From a checkpoint of a small transformer trained on Wikipedia: MLP 2560 squared ReLU, LayerNorm before each block.
MLP neurons of a small language model. Each row is named by its layer, matrix (up: input weights) and neuron, and shows model dimensions 16-143. Each number is 128 + 32 x the weight over its row's rms, rounded and kept within 0 to 255.
After each neuron's rows, "fires after" lists the tokens most often just before its 100 highest values on Wikipedia text that the model never trained on. A number after a token or word is its count.

L3.up907 [101 128 143  94 174 186 166 147 168 130  75 178 203 100 188 149 105 146 109 116 100 106 130 172  89  93 158 175 125 117 114 197 148 118 113 134  91 153 112 149 115 121 150 139 101 181 120  87 164  98 109 104 100  84 155  88 159  87 102 122 149 168 176  84  64  77 113 116  94  94 107 128 106 140 192 122 134 149  54 147 102 154 111  57  88 144  85 154  74 139 173 187  97 173  94 163 191  87  88 121 119 157 116 134  93  85 128 126 202 107  98 111 113  74 166 140 148 158 108 123 121 129 125 131  97 191  94 108]
fires after: " a" 42, " A" 8

L3.up1815 [ 98 149 157 175 153 238 108 129 135 124 102 137  76 139 159 134 115  82 125 143 119 116 158  92 118 143 156 106  96 138  87 118 117  99 137 118 143 148  43 152  97 113 119 113  88 141 188 198 126 140 149 125 145 104 101 103  73 103 147 148 153 136 139 143 103 154 154  90 136  82 127 163  86 188 106 123 110  90 172 106 149 132 135 148 139 132  30 109 117 103 120  91 150 103 118  85 130 126 139 225 110  43 138 109  88 169 180  67  92 127  54 147  99 138 121  73 134 164 174 129  91 111 160 102 191 187 100  82]
fires after: " a" 54, " an" 12

L3.up205 [ 47 171 196 110  64  87 147 145 123 145 141  81 137 147 138  71 192 127 228 123  95 118 157 120 125  88 142 187 148 111 146 136  63  93 149 112 135  91 147 140 133 108 197  76 185 124 162 110 111 108 157 148 161 129 120 197 160 143  89  98 119 146 120 158 117 125 145 177 143 166 109 157 105 111  80 192 163 121 170  84 121 137  85 117 119 170  84 107 142 156 123 119 105 102 107  90 148  87 143 161 166 121 126  81 113  85 172 128 163  82 142 105 150 106  64 148 104  70 110 126 132 139 126 157 137 188  59 119]
fires after: " " 50, " Al" 5, " f" 4

L3.up1508 [ 80 133 150  98 174 126 125 132 131 161 125 101 149 168 102 133 125 101 128 102  90 105 124 107 156 157 161 134 101 120  91 133  92 169 138 141 143 130 144 105  64 172 158  98 101 126 139 143 134 172 124 135  99  96 153 142  68 109 180 160 133 104 166  95 162 109 143  61 171 155  82 154 128 123  80 141 140 170 151 119 156 110  99 142 110 112 139 147  92 126 127 121 134 139 109 147  59 100 168 135 149 144 174 153 108 117 189 161 119 110  79 186 134 187 116  27 122  95  88  92 119  80 119  74  97 118 160 122]
fires after: " 2" 42, " 3" 14, "." 8, "5" 5, " 5" 5

L3.up2317 [108 155 141 143 130  92 153 133 119 125 183 101 157 172  97 134 125 149 199 163 118 191 121  92 130 135 128 134 124 163 171 149 148  80 128 159 120 160 129 115 180 186  99  80  89  93 165 143 124  83 106 100 138  98 104 149 156 151 109  68  83 156 151  87  88 103  79 106  92 167 122  76 133 143 121 156 141 169 130 179 158 188 116 102 104 109 147 142 123 167 129  32 141 135 112 153 177  80 146 172 103  76 130 154  83 119  94 134  87 135 183 138 176 144 121 146 151  62 143 118 160 154 143  79 133 178 130 162]
fires after: " the" 40, " " 10, " a" 9, " The" 7, "s" 4

L3.up2037 [ 94 168 114 163 140 127 166 139 104 132 123  96 151 122  84 142 118 128 152 134 156 109 150 157 181 104 130 121 157 130 195 140 124 148 105  67 101 171 158 131 178 122 158  83 134 121 174 151  75  72 103 141 152 153  63 144 202 130  69  71 157 182 118 161 115  89 187 117 128 162 104 122 126 180 164 167 146 131 101 113 144  70 131 105 149 108 115 138 179 176 140 186 119 128 150 128 193 129 117 173 139 128 159 156 175 113 192 137 109 131 123  53 116 144 130  88 109 114 170  77 129  95 154 178 115 175 118  86]
fires after: " " 38, "\n" 10, " (" 9, " S" 8, " f" 5

L3.up416 [109 113 203 109 165 152 112  97 141 113 149 202 170 169 142 140 171 146 150  72 152  44 139 100 112 166 127 129 198  96 108 103 162 107 107 137  99 119 118 175 105 132 144 101 128  89 134  98  89 152 111  83 167 131  82 150  99 155 108 128 147 120  82  89 153  90  99 155 169  97 144 189 137 113 108 132 169 119 134 112 149 136 150 149 147 147 128  77 117 127  55 108 175 126 124 167  98 165 125 205  79  83 128 103 126 120 144  77  79 185 134 147 150 129 108 137  97 177 166 154 199 108 148 114 133 161 154 132]
fires after: " the" 24, " a" 12, " an" 9, " The" 7, "-" 7

L3.up1918 [165 114  83 134 108 110 147 158 118  65  96 181 156  82 140 129 116 166 111 134 120 163 118 163 125 173 148 142 143 111  99 164 124  94 134 100  76  67 132 138 170 120 137 144 128 156  74 128 119 108 122 106 118 105  74 147 107 116  56 127 133 127 167 128 105 150 104  98  82 101 129 100  41  91 120 149 129 150  41  74 146 132 132  98  94 217 170  85  63 159 136 190  83 162 183 124  45 103  78 118 156 101 130  94 168  39 141 109 167 186  80  81 159 144 143 133 194 157 106 106 127 147 205 132 168  59 111 126]
fires after: " " 49, "-" 12, " in" 9, "In" 4, " In" 4

L3.up2235 [143 151 115 149 119  49 151 167 100 108 128  92 138  67 136 103 130  95 127 163 125 118  63 131 159  74 113 149 140 156 128 104  80 121  67 131 109 187 134 188 139 181 164 129 126 103 144 138 118 152 139  64 171 130  80 134  81 138  74 173 116  62 134 111 142 157  92 144  77 133 158 132 139 125  65 107 123 161 108 148 120 154 110 203  99 113 166 184 132 149 125 180 176  74 136  99  92 133 157 137 165 118  78 153 104 151 120 129 102 134 177 108 115  94 143 127 122  60  71 157 128 159 123  78  96 116 126 150]
fires after: " (" 23, " made" 14, " first" 11, " took" 7, " was" 7, " Final" 4

L3.up318 [100 162 144  81 147 173 130 157 113 100 135 155 113 164 112 143 133 187 137 141 113 149 116  98  91 198  64 173 101 149 108  70  75 104 110 115  42 103 163  86 113 125 177 148 142 137 126 127 117  95 126  84 159 139 159 105 102  62 129  84 181 114 130  96 153  88 199 145 161 118 158 122  98  65 215 135 182 141  69 152 109 109 139 142  72 149 136 130 135 147 158 190 142  98 118 209  97 100 115 164 162 148 176 155 119 131 147 145 132 164 124 166  92 113 155 199 110 160 134  99 134  93 161 112  66 150 115 174]
fires after: " to" 23, "t" 10, " I" 8, " he" 5, " Th" 4

L3.up1994 [ 91 152 117 106  85  97 161  75 134 139 144 116  71  64 127 111 146  70 185 138 141 142 115 165 125 127  93 119  95 150 117 120 204 114 102 107 128 148 171 133 151 115 105  59 129  63 119 150 171  89 130 125  83  69 151 107 128 179 136 141 111 123 132 115 138 148 137 118 103 104 127 142 162  82 127 144 173 156 152 138 166 106 197 176 170 128 146 122 128 105 149  78 126 163 150 175 109 131 105 174  78 130 173 170 157 142 114  82 140 152  80 184 115 135 148  93 146 121 137 200 149 114 118 112 163  81 114  88]
fires after: " his" 32, "s" 24, " her" 6, "Early" 6, " and" 4

L3.up1623 [108 162 123 122 158 155  91  74  91 168 119 105 176 115 120 139 117 128  78  74 124  63 161 131 111 131  85 177 113 138 117 160 127 137 164 117 125 137 135 164 140 153  66 117 217 136 122 123 142  95 158 147 134 131  97  78 156 167 145 144 137 145 110  85 151 130  83 153  77 147 129  86 156 121 206 155 133 170  93 133  77  93 112 101 145 145 147 196 151 128 120  83  84 145 147 125 126 199  72 162 145  96 139 126 134 133 144  95 107 146 146 139 145  91 163 105 164 123 109 122 139  33 139  96  90 100  71  62]
fires after: "\n" 44, "==" 27, " ==" 11

L3.up911 [116 124 125 109 122 118 124 138  90  77 108 103 109  67 159 167 101 169 128  51  80 124 147 146 108  70 147  63 114 119 189 199 119  77  81 111 145 142  87  99 100 184 112  45 102 153 126 188 124 131 126 128 113 117 138  69 146  85 113 151 156  98 175 143 129 107 123  92 172  84 126 104 122 165 115 138  88 121 120 103 148 117 152 122 124 135 138 117 153 165 214 214 108 157 105  85 182  99 162  92 103  63  81 117  71 179 172 112 219 148 108 115 106 116  98 113 104  79 130  89 121 123 125 137 138  98 138 132]
fires after: " was" 34, " were" 9, " is" 6, " being" 4, " be" 4

L3.up1184 [128 153 112 127 127 105 159 140 143 147 130 114 162 142 121 128 122 109 127  99 112  89 150  97 128 123 171 176 179  93 148  31  72 140 108 117 127 129  92 120 112 140 162 175 105 160 122 107  55 153 133 146  87 140 117  95 127 157 172 141 104 130 146 113 104 107 113 102  90 138 114 140 165 112 106 133 171 113 204 125 123 135  93 154 131 116 132 145  76 201 178 102 159 106 102  86 173 113 141 135 118 109 133 118  98  86 129  78 107 101 122 155  61 132 159 142 106 140 163 159 133 170  93 144 155 158 156 101]
fires after: " a" 30, " his" 11, " Arm" 5, " Ar" 5, " their" 4, " her" 4

L3.up815 [113 151 189 102 168 109  82 125 104  51 112 148  54 165 162 132 174 155 124 115 107 120 170 150 133 146 151 105 116 112  74 111 113 114 114 132  95 116 130  90  78  78 158 133 125  99 123 107 105 166 122 104 167 115 132 127 163 176 136 114 131  78 148 113 106 147 117 120  98 101  77 172 166 142 103 169  81 129 191 110 126 109 145 145 161 123  58 142  80 137  57 123 176 122 166 141 165 123 132 109 156 129 114 107 137 123  96 129 106 148 116 151 113  79  84  99 119 161 158  95 129 104 197 149  81 147  98 152]
fires after: " a" 38, " the" 15, " an" 11, " An" 5, " A" 4

L3.up2047 [126 146 160 175 175 131 165 121 187 115 155 111 102 140 110  98 131 139 142 106 123 113 111 115  96 100 184 142 130 145 102  94 152 149 163 155 154 108 151 131 176 116 181 157 140 115 133 121 114 209 127 133 191 170 148 117 121 173 193 106  72 117 167  68 189 195 154 129  96  75 120 140 146 111 117 127 135  98 111 133 128 147 208 116 137 130 114 213 137 115 153 202 122 102  90 117 132 141 111  98 124 126 153 116 160  76 168 127 146 135 139 115  99 138 101 190 142  58 134 130  77 118 159 195 147 184 115  96]
fires after: " /" 19, ":" 17, " and" 12, "," 6, " by" 4

L3.up269 [205 115 161 147 119 147 115  69 137 156  35 104 122  92 163 147 107  77 115 152 167 100 122  95  91 125 157 121 163 130 134 118 188 120 131 102 178 147  97 147 121 159 142 111 103 120 157 153 114 145 147 111 102 112 140 138 142  88 103 118  49 134 186 161 102 146  83 126  97 107  89  96  90 127 118 121 112 147 124  80  80 119 123 149 141  93 140 117 171 177 138 126 139  58 148  98 131 105 175 121 144 141 154 162 133 123 102 170  98 107 154 155 116 122 145 117 148 105 161 177 132 145  77  68 124 132 152  61]
fires after: "\n" 45, "." 11, " %" 10, " " 9, "W" 4

L3.up1138 [135 152 166 124 219 155 149 166 141 160 125  48 161 178 124 134  86 103 131  75 137  98 110  96  84 124 108 135 105  87 118 135 166 185 129 151 108 120 147 145 112 141 137 111 124 198 138 172 123 234  63 150 100 105 160 130 153 143  52  92 107  93 139  86 123 148 164  98 153 152 112 127 144 146  52 120 105  74 169 152  76 131 140 169 163 137  56  76  99 132 130 143 127 173 154  96 109 123 138 142 145 121 141 113 171 107 210 156  66  95 143 164 144  49 168 140  70 226 111 120 130 143 151  61  85 153 180 188]
fires after: "==" 35, "===" 24, "\n" 10

L3.up1589 [161 141  84 115 131 144 116 105 115 193 114 114 112  99  65 164 123 132 117 130 166 142 147  99 140 116 159  95 160 111 179  96 187 102 171  72 160 195  66 157 143  99 143 112 135  92 137  91 110 123 142 147 127 130  61 121 127  94 142  87 160 191 113  82  71 127 147 157 118  96  84  87 118 118 100 119 191 115 130 162  94 149  73 153 123 141 124 139 128 142  80 150 167  91 142  84 100 113 145  53 127 137  95 147 103 140 156 153 146 125 101  57 102 151 164  89 135 108 123 114 156 104 107  88 139 137 104 104]
fires after: " " 37, " a" 5, " (" 4, " 2003" 4

L3.up846 [ 94 110  70 114 103 153  69 122  80 169 142 171 126 149 141 109 137 111 107  90  73 178  60 176 183 122 114 143 207 157 136 203 111 157  86 127 144 144  95 133 113 126 176 168 201 131 132  88 126 129 157 159  94  81 127 182 180  89 104 107 139 168 130 121 129 128 130 187 114 164 131 103  72 130 191 176 115 188 146 147 164  88 150 141 131 115 115 103  84 110 101 120 106 106 133 138 145  96 133 136 155 146 137 122 163  90 116 144  94 168 112  94  99 161 201  68 114 167 115 146  57 172 141  54 121 112 159 121]
fires after: "." 32, "\n" 27, " 1" 12, " Rank" 6, " Loss" 6, " 2" 4

L3.up525 [141 138 133 169 123 131 158 119 122 117 123  88 155  76  88  97 120 116 131 116 189 134 102 141 147 144 112  76 132 146 154 118  89 130 144 153 114 133 153 145 112 142  95  60 131 122 104 146 115 153 133 122 170 193  86 100 154 168 125  84 110  95  98 158 105 118 129 179 206 175 115 122 181 157 146 121 127 112 144  94 187  87 124 163 128 171 123 147 141 149  63  85  94 132 204 126 113  83  84 155 147 116  86 134 140 111 138 132 173 106 160 201 183 102 145 159 140 117  51 118 110 126 103 137  74 103 220 173]
fires after: "\n" 46, " (" 19, " was" 11, " born" 9, "," 4, ";" 4

L3.up1327 [122 139 118 156  91  98 114 142 161 144 128 162 134 128 109 210 164  78 191 130 115 192 202 121 141  49 131 119 148 105 174 190  78  76  96  94 120 160 140 196  99  65 184 119 125  56 152 117  88 149 117 182 146 116 136 144 118 105 152 126 152 121 113 134  92 125 129 151 142 136 122 120 153 199 147 147 123 114 121 127  99 160  86  77 120 152 105  70 132 151 103 196 108  90 141  57 117  69 162 132 141 158 134 136 126 108 188 111 111 113 160  63 124 128 122 179 116 132 100 158 178 167 147 126 160 103 104 110]
fires after: " " 88, " |" 11

L3.up743 [105 160 138 120 177  87 155 105 131 125  63 130 140 142 125 190  83 105 125 120  86 168 103 125  86 160 114 111 137 131 154 144 112  54 127  99 198  99 149 150 122 137 184 126 140 112 132 167  87 150 141 132 189 129 115 153  98 110 112 141 114 119  74 203 112 120 120 134 110 130 121 150  86 125 128 108 120 101 111 136 142 131  81  88 126 180 127 188 112 133 131 149  68 117 174 101  73 114  85 111 157  88 146 144 124 124 115 152 108 142  92 108  93 152 113  94 145 115 207 141 116 204 127  94 166 119  57 148]
fires after: " in" 27, "In" 9, " May" 6, " In" 5, " January" 4

L3.up2106 [ 97 155 159 118 115 129  96 128 148 146  79 130 130 171 147 152 126 130  91 134 191 116  94  79 163 170 131  89 159  98 103  31 146 124  71 138 152 145 152 139 135 102 151  95  80 143 204 120  88 156 121 141 171 143 119 129 165 132 168 122 171  73 185  49 112 144 100 136 152 136 120 147 149 109  56 116  89 155 150 154 125 152 141 127  91 116  96 143  91 137 134 170 163 173  41  77  94 138 123 131 102 179  68 136 146 110 148 102 105 146  84 161 123 101 151 129 102 126 120  84  92 102 146 100  80  97 146 144]
fires after: " a" 63, " A" 12, "A" 5

L3.up2307 [ 12 161 137 113 165 121 114 147 151  64  98 146 116 143 143 154 119 104 125 151 101 125 156 135 166 137 182 112  91 114 152 138 122 104 161 138  61  76 141  90 129 152 181  72 142 111 175 103  58 195 148 154  95 153 162 166 116 109 172 115 119 135 131 119 133  21 116 146  84 119  94 166 151 104  91 163  76  84 123 140 137 151 155 112 136 176 170 179 198 115 141 134 149  85 117 106 165 137 192 120 172 124 157  51 147  79  76 151 184 172 142 105  58 121 117 124  75 109 140 163 116 143 196 111 137 101 107 102]
fires after: " in" 14, " A" 12, " a" 11, " to" 9, " In" 5

L3.up11 [132 113 131 133 112 124 104  68  62  80 137 122 139 109 106 114 151 209  85 112 122 112  84 125 137  71 137 127  90 151 159  99  99 137 170 146 134 162 157 168 112 134  82 134 138 150 131 153 119  92 143 108 149 176 113 122 130 159 133 169 102 111 143 118 177 143  83 113 147 108  84 170 151 152 122 179 139  98 153 113 126 185 121 145 170 114 108 117 162 138 120  99 110  88 133 135 149 159 186 100 106 143 209 110 167  57 133 152 179 187 169 176 102  69 123  97 155  86 111 165 102  97 138 163 178 156  96 120]
fires after: " on" 40, " |" 11, "On" 10, " On" 10, "," 4, ":" 4

L3.up504 [136  54  74 133 126 144 130 102 105  98 116 112 109 137 125 152 149 136 136 104 133  89 109 132 144 120 120 181 140 146 198 117 117 133  64 109 131 124 129 121 151 121  67  86  76 147 206 121  91 130 122 167  93 112 118 120  93 150 110 107 168  74 144 112 128 124 104  94 114 141  80 117 209 131  82 116  70 153 134 173 177 174 127 114 120  98 152 138  89 121 114 103 112 141  87 115 154 138 125 161  93 119  83 120 141 100  98  90  90 153 135 118 120 134 174 155 107 135  59 124 156 205 206  70 117 146 159 139]
fires after: " the" 29, " a" 19, " with" 5, " an" 4

L3.up2121 [124 183 126  88 142 166 137 153 111 131 137  67  84  74 133  86 126 131 102 149 134 139 144 169 170 119 138 177 109 118 117 124 133 160 156 123 161  62 189 142 124 102  93 119 115 130 130 133 146 136 157  98  94 117  85 129  98  64 127 120 179 177 128 113 111 164 114 154 137 209 139 197 134  95 118 114 150 105  91 143 172 177 152 113 112 155  92 134 109  80  86  50 174 101 192 154 107  73 121 195 139 115  99 148 129 132 126 164 116 155 111 140 153 103 138  92  95 156 107 143 108 136 176  91  34 118 114 137]
fires after: "\n" 25, "==" 10, " back" 9, " made" 9, " returned" 4

L3.up1840 [130 150  94  97  67 102 198 129 113  92 128 155 145  97 154 117 126 120 152 126 110 107 131 170 164 147 118 103 139  60 114 166 125  94 117 157 135  43 110 102  72 138 127 165 107 102 156 186 125 167 104 112 142 200 148 109 152 154 209 121 109 119  77 107 151 169  64 162 142 126 161 106 101 100 123 116 117 141 153 126 127 103  95 171 136 108 103 129  80 153 125 171 189 163 127 157  98 116  98 136  84 151 154  83 148  91 194  99 206 119 132 187 145 105  66 149 113 126 161 118 125 146  98 103 202 148 130 103]
fires after: " the" 25, "'" 21, " a" 6

L3.up1795 [154 160  95 106 157 123 137 109 164 110  81 131 127 147 111  68 107 137 157 116 123 181 102  86 170 106 121 100 103 168 134 120 139 137 113 153 191 140  98 101 155 102 217 167 177 111 129 107 139 118 143 152  82 140 147 109 114 123 108  76 205 155 120 156 149 166  54 148 106  93  49  94  58  99 172 175 134 141  46 111 157  75 100  55 170 109 118 160 133 107 170 180 116 122 170 121  95 131 112 185 104 154 174 115  43  93 196 151 134  59 157  88 128 152 150 116 131 136 117 114 144 149 133  82 120 128 103 177]
fires after: " in" 36, " of" 6, " In" 6, " at" 5, " 2016," 4

L3.up995 [124 164 147 114 144 104 125 144 187 104 106  96 118 125 145 154 117 126 114 104 128 114  79  90  90 135 138 159 141 153  82 138 168 174 117  89 111 185 156 185 154 155  69 153 130 126 110 160 189 159 130 113 167 168 109 123 143 112  77  95 149 142 167  92 136 193 124 122 155 156  76 136  77 127 129 104 131 115 163 112 137 155 145 172 126 114 102 118  99  95 151 146  95 138 151 173 141 103  66  75  94 180 106 116 125 132 148 140 170 110 108 147 136  84 131 147 122  61 139 149 204 121 145 159 207 138 152 185]
fires after: "\n" 25, "." 18, " Year" 7, " Rank" 4

L3.up2062 [100  91 161 130 160 150 153 148 153 107 137 150 117 145  35 119 158 123 113 143 145 115 118  86 120 132 122 153 109 158 194  89 114 146  68 104  99  40 141 120 145 121 162  96 150 138 122 106 114 119 138 122 114 152  91 108 124  94 154 101 142  58 122 131 184 102 130 179  98 139 146 118  90 112 173 158 208 114  98 172  76 123 126 130  55 102 115 125 181 102 124 157 142 140  57 142  91 171 153 102 168 110 106 146 113 179  79 139 143 119  62 162 105 118 135 120 118 142 147  91  67 131 103 132  86 133 107 100]
fires after: " to" 25, " had" 11, " not" 8, "t" 6

L3.up1046 [121 150 100 116 206 134  79  81 128 155 156 144 144 106 105  90 138 157 119 160 118 102 168 148 115  97 113 170 124 103 118 159 127 203 188 110  94  57 126  82 156 131 143 213  75 148 124 158  76  98 129  67 118 144 112  72  90 151 130 146 120 167  98 200 135 142 121  96  88 164 103 111 175 110 126 146 148 152 127 126 131  89 131 109 116 132 128 150 125  98 200  94 132 119 140 135 118  99 176 137 140  92 176  88  90  75 175  78  96 102 133 156 146 100 126 129 114 162 124 172 127 123 162 126 110 128 114 103]
fires after: "==" 47, " ==" 23, "\n" 22, "===" 5

L3.up1308 [ 93 171 146 130 129 136 175 136 118 123 128 126 145 158 162 163 157  92 154 192 116 154 155 209 141 165 151 110 125 102 186 161  59 134 147 117 109  88 141 109  83 130 134 147 156  84 165 116  78 101 162  98 166  67 179  91 141  78 125 136 147 158 108 158 111  72 129 151 131 143 153 102 149 129  95 139 101 115 136  99 130 142 109 107  88 132 117 100 152 189 134 101 105  93 113 122  97  93  91 188 152 105  87 141 145 102 201 181 148 125 143 140 123 117 175 111 131 171 115 140 101 144 143  97  92 145  98  83]
fires after: " " 28, "." 13, " \"" 8, " that" 4

L3.up1050 [102 116 151 134 146  63 109 148 149 160 155 151 158 103 173 126 122 135  81 183 116 113 134 132 161  73 146 137 122 109 141 135  95 140 104 138 129 166  93 127  97 101 184 128 100  84 159  63 106 139 134 149  85  80  87 170 118 107 116 163  92 125 130 102 142 132 171 120 101 118 148  77  54 162 138 130  53 123 160 191 118 146 123 110 163 143 101 120 106 164 145  98  60 161 119 210 145 152 171 113 139 118 165  95 113 113 191 156 153 157 133 151 106 158 132 153 115 112 165 188 132 157 131 179 100 130 183 153]
fires after: "|" 19, " 2" 12, " 1" 11, " 3" 7, " 4" 7

L3.up1295 [167 187  86 111 103 103 188 126 102 115 130 131 121 119 127 114 153 137 180 174 110  71 102 137 141 138 137 125 162 106  96 127 100  52 139 151 110  57 131 139  76 154 155 142 115 146 132 117 104 141 133 167 106  95 105 143 195 105 114 108 168 140 158 143 130 187 125 154 107 160 140 136 187  94 170 180 163 117 159 150  97  71 135 188 130 130 157 154  77 144 128 130 148 114 103 122 135 124 155  99 125 169  88  87 175 139 145 143  68 127 138 129 125 147 106 180 139 107 123 137 149 105 109  88 166 115 103 149]
fires after: " his" 28, " the" 13, "s" 10, " its" 9, " their" 9, " New" 9

L3.up2244 [175 114 127 197 126  92 100 133 116 118 122 133  71 150 157 130 136 118  84 172  95 147 104 106 126 119 126  60  96 135 124 111 118  99 109  88 107 145 134 107 127 128 160 165 109 135 169 181 168 155 137 138 182 105 128 115 104 134  99  79  58 100 143 108 137 109 120 159 152 149 151 193  95  33 103 113 156 186 101  95 105 125 103 118  68 152 137 121 135 141  90 153 136  93 106  77 101 121 113 123  84 148 122 141  98 129 102 182 181 162 135 140 139 149  64 112 127  92  95 124 137 100  65 148 102 138 164 174]
fires after: " was" 26, " is" 16, " be" 8, " became" 8, " been" 6

L3.up686 [119 145 103 118 139 108  55  87 137 102 139  91 121 129 150  58  98 207 115 133  85 182  91 102 112 119  84 101 174 178 124 141  12 112  93 120 128 197 115 128 130 109 160 184 133  62 124  77 110 107 147 134  97 107 114 151 159 123 110 104 131 124  88 190 128 128  77  59 161 104 102 187 108 151 142 161  93 146 126  97 134 131 109 123 164 121 128 105 130 151  91 176 114 134 107  91 106 128 141  94 118 132 161 154 100 193 149  85 203 188 167 181 147  82 130 134 132 110 120 159 111 168  95 146  61 102 179 122]
fires after: " did" 15, "'" 14, " was" 10, " is" 6, " are" 6

L3.up1788 [122 125 193 138 171 146 116  90 140 165  74 103 133 112  95  80 136 115 115 100 158 151 168 131 107 154 161 159 155 136  75 123 100 134  72 118 122 131 146  94 126 192 151 117 152  72 157 143  81 114 108  42  94  89 132 125  85  83 132 143 111 129  95 118 117 169 131 114 133 182  72  93 137 119  94  95 114 167 136 151 104  93 141 158 145 133 128  72 126 151 149 127 170  50 130 112 119 156 128 102 150 175 105 138 155 142 153 105 136 131 123 119 106 103 149  90  98 133  53  78  92  93 153  97 102 143 132 149]
fires after: "\n" 34, " " 31, "-" 5, " by" 4

L3.up2238 [ 81 150 144 187 141 140 152 185 111  42  87  88 115  83 151 136 166 105 121 172  74 126 157 184  93 105 180 101 197 136  73  61 129 116 108  94 139 103 132  84 163 144 100  90 137  71 173 143 120 108 190 116 126 146 124 123 129 138 113 122 143 131 148 163 185  82 140  65 156 158 161 155 180  81 139 146  97  89 157  97 132 154  98 142 117 113 162 186 126 155  90 117 142 214 124  88 167 136 187 200 124 145 158 154 153 160 165 137 175 167  38 153 130  93  95 122  78 151 144 165 162 145  75 155 127  97 104 174]
fires after: "==" 53, "Early" 7, " Early" 4

L3.up769 [174  79 138 116 130 121 144 154  78 134 127 183 143 128  97 179  88 135 155 119 101  19 111  91 143 168 161 118 133 110  90  91 196 121 180 107 106 122 155 109  97 167 167 120 135 130 192 152 125 105 133  91  50  46 174  97 160 152 131 138 110 105 197 150  88  55 133 171 140 153 111 171 148 111 152  67 125 122 129 149 111 132 115 161 148 101 118 162 158 115 138 141  65 120 107 105 119 154 115 140 105 112 151  78  53  99 119 127 113 151 112 155 144 170  60 139 148 156  87 137 155 102 145 120 176 126 134 165]
fires after: " the" 39, " a" 19, "|" 16, "====" 6, "s" 6, "===" 4

L3.up654 [165 120 160  74 105 120 114 152 193 128 183 133 106 121 146 148  88 119 125 153  86  99 118 127 117 158 143 134 102 148  80 105 115 118  97 114  28 143 189  95 133 163 175 136 122  57 148 103  74 166 107  70 141 152  65 132 118 116 154 115  96 124 199 125  79 129 168 149  85 116 109 140 214 116  81 106 135 153 160 138 149 116 151 120 140 184 135 130 146 123 165  90 126 137 100 140 133 103 172 157 152 124 103  72 150 132 112  60 124 145  73 106 119 142 190 124 155 107 233 151 106 130 159 137 106 144 101  89]
fires after: " a" 29, " A" 13, " C" 8, " B" 4, " the" 4

L3.up878 [154 129 209 160  86 130 184 127 153 185 127 127  94 126 182 181 127 150 123 118 117 139 164  84 139 152 110 122 122  96 154 104 113 109 124  74 151 148 194 139  35  76  83 225 157 128 151 150  92 124  87 154 156  68 145 127  95 160 143 136 169  93 164 115 132  79 112 102 211 149 108 172  93  87  72 145 163  92  63 213 140 139 108 186 116 206 128 134  97 134 113 150 157 108 111 119  81 136 113  92 209 128 187 107 126 102 135 154 101 184  89 118 170 140 146 152 125 131  98 132  93 165 122  92 108 134 110  82]
fires after: " 6" 17, " 4" 15, " 3" 15, " 5" 12, " 7" 5, " 8" 4

L3.up44 [140 106 191 138 158 116 187 113 173 134 163 127 159 179 143 210 121 126 131  85 114  90  93 115 179 116 119 124  89 114 152 184 127  89 105 127 142 132 138 118  98 144 180 124 147  95 158 112 152 116 112 132  93 141 130 138 137 140 152 116 102 133 119 175  79 121 110 124 119 133  79 117 109 133 158  83  82 143 136 153 114 174 112 160  87 105 105 165 111 147  89 133 124 100 113 141 145 111  86  64  76 139 166 107 143 168 139 155 131 196  67 151 146 106 129 100 113 140 129 177 140 119 168  86 135 149 211 125]
fires after: " a" 55, " an" 8, " significant" 5

L3.up801 [106 125  68 134 127 143 175 105 146 155 149 100 136  66 124 135  71 120 113  59  58 139 120 155 108  99  92 207  94 121  98 111 127 140 177 119 156 176 152 141 166 119 133  72 130 176  78 155 114 142 136  89 147 123 110 125 133  83  72 114 154 178 150 146 174 139 114  94  98 147 101 110 121 134 164 127  42 146  99 147 151  96 101 152 150 125  78 112  86 200  64 145 149 142 123  88 118 160 147 134 138 156 133 128 161 159 137 133 131 128 147 167 119  88 137  94 132 151 155  98 104 137 127 131 155 112  45 144]
fires after: "===" 34, "==" 23, " Votes" 12, " ==" 8, " ===" 6

L3.up1777 [132 131  97 100 177 121 108 173 120  74 133 115 109  85 118 143 148  87 131 152 191 142 129  95  94 144 127 132 132 136 131  63 145 168 142 119 125 146 154 162 116 136  86 102 105 142  83 117  95 125 127  70 161 161 109  86 163 198  78 112  90  70 198 135 135 121  40  85 113 108 157 140 176  89 134 145 101 125  62 152 112  44  86  87 133 158 180 120 142 142 118 108 134 139 184  99  39 115 169 129 160 155 199  88 111 120 105  80 128 114 130  99 183 109 128 198  78 164 116 131 159 126 136  75  84 172 141 153]
fires after: " the" 29, "-" 20, " a" 7, " The" 6, " " 4

L3.up1497 [110  79  86 127 130 144  97 166 169  46 203 114 134  88 145 171 102  76  88  89  68 139 159 106 157 148 170 153 124 143  95  93 139 143  88 142 136 156  81 112 190  93 128 135 138 101 121 118  88 113 106 130 101 103 158  89 109 147 119 203  55 159 148 169 169 160 120 153 108 116 130 155 172 109 192 116 123 159 104  90  67  90 103 143 106  77 172  67 155 148 194 118 132 179  76 125 111 152 109 100 137 161 125 130 126 220 139 179 170 158 147 133 113  86 145 107 122 155  74  91 132  99 121  87 158  71 118 114]
fires after: "-" 34, "." 17, "==" 10, ":" 8, "===" 5